Part of a small language model's weights: 8 layers, RMSNorm before each block.
MLP neurons of a small language model. Each row is named by its layer, matrix (gate and up: input weights) and neuron, and shows model dimensions 16-111. Each number is 500 + 50 x the weight over its row's rms, rounded and kept within 0 to 999. Numbers have three digits each. A neuron's up and down rows have the sign that makes its largest values positive.
Before each neuron's rows, "fires after" lists the tokens most often just before its 100 highest values on Wikipedia text that the model never trained on. A number after a token or word is its count.

fires after: "u" 20, "ver" 18, " P" 7, " l" 6, "in" 6, "A" 5
L2.gate288:489510549508464536504576446403444483504491509450427484517435530467488454600460468442452543478545480497475476375505560496613426520474545507387519456569511546527475456501380589508542520417446506509468460552531490520505523510457534491495421601449520436603544406560537467511580523573491486421
L2.up288:480508511466518489577496494492634474570507458585492421516517502532484562493481620429461537555550510497594546456550522487477565448513521416575491585532410491541390556452427544457457445445409547478525478499522497394452431446476526554558529492487496475517502441496455544452485529548417489529

fires after: "le" 30, "a" 14, "ver" 12, " J" 11, "qu" 9, "l" 9
L2.gate386:557448543498554516575568523540515494524472515567473488492498485562469539520558435523530544459495452482531508393428513475496479521466455521577450548434393488544364484461504381500509601475507542493506516518495532475481461513546453554463515562423483543559486484486554442465512524447491471432
L2.up386:542542508490544414409534491488474443479493473450444504517396484476594495569487486420560456549493598464561484579484500424494552448514531478422515602464513436482455516604452533528529483458559507496464485474548532490542491492504405522558445491499540601544507458543556480451534467567558567528

fires after: " Ch" 14, " S" 13, " p" 10, " K" 9, " P" 7
L2.gate380:434489518535505485584527475461477528443500482515611436556596516425456548486501538478404583546486438555487510450557560423482518452489478494569486475556571496549511442473461521433563475493568531340488477468559496519537508520483518587573510573503503437405600513502448571507469402550480452480
L2.up380:516546496442571477467512445501479571571525442490626551583543530516436464459516473492554532543516463501534532454486501462599469532434561522512520525499420487528480406498514560484512450503493556438447424441512509388620554534446508569496540560440571545463484521454535538547384540493523419482

fires after: " v" 26, " P" 10, " V" 8, "v" 6, "f" 5, "st" 5
L2.gate70:453456403539512563534602479579685529511416494528510410523474525424532528519520450438503629521507464540447478560407495477480529537478485391605504506493531475561518487582459514483591463466567481520488450484417514481499483545411504574572464484493490509436500500514527520447496474478541551457
L2.up70:547437496511495534547451555549529528456513481480555482380539510486468480530427528480492530540455464524470480533499503463589536535560501504594442447536490607504532601543583476443615502409515523503449406428481539422504439556479385649556576503529454469521574598475538511516514517575517531481

fires after: " s" 39, "ro" 11, " le" 10, " w" 10, " to" 8, " l" 7
L2.gate122:507508433506583469543424576416426551508531518544550496479474509519507488470472554519527457512459491492528494445473502487506401543407440630490432558512517488519547503441533519480493493496433498483418543591540420497464525559536449549475439449458451458445467416518520544480467500529440547422
L2.up122:490449514554484400572462544452466516485572547513508470483497536517579505515506510509566515626518451523473497372470494404503426549409536516455375399532467531519463445439521486537529565439428461514452458587518488414477518491442440509452530508505575533478589487411482568446491559498450518516

fires after: "g" 44, " g" 13, " G" 9, "o" 5, "og" 5, "ount" 5
L2.gate129:506471367471487508553490544540490527588564513524431591535529512518491554437460516503525482454521461539480575486526520525491457569446482611514441597499539461507549570606547592542513482528461533489526458531444523572450513519403548472423469515539475483547455505461474521579538464563533545544
L2.up129:504579462490530456540449562526491583529471454504534486481469491479504523521451539479529478506519573619561444484459497578473539491486550471566545563460469521482538488510545498478510533494494398546459443561505528540529542427457624526434592501463526414522500458505480486409579423490454488482

fires after: "j" 21, "th" 14, "ar" 9, " Th" 8, "b" 6, "k" 6
L2.gate188:495543519532509607422524478493514496546422513581479463504452488545438468579442471504507572502522486390465548462551596533490535413568505434531555483543501544488521486524481501546544478484632469407402494465497530450506491532488533473512440498563520518572501492431529528475407484540496509488
L2.up188:448484507480477452513489484548498507468516494471483520452535449648456481425492476461488497595502525457426483499544572465509467462606570473522376466517527550510518532454565422537494567539537472544453535497511527512462428607407466393494485430467501511482525557488479535518485476530502462477

fires after: "o" 20, "e" 10, " " 9, "l" 7, " G" 6, " (" 5
L2.gate29:503498559513501527488547462475523472436555481502435499573499684511519478476428483470549549469604492458459462488469517535510519521534454498501445487478435482498584508470519452475589467266520516521517504499473427497392543496508463515513454535460541488474541535426506540529481482548452485504
L2.up29:409499525541478440471564496518532499537587492536520506507503595535550410461437550481497479526522493470440454531514486583471607495588454443504460496427430501435607507447526499456519453372462514556538440470491402528421498561527437527556479465442549498531522548471426576449496584500423467481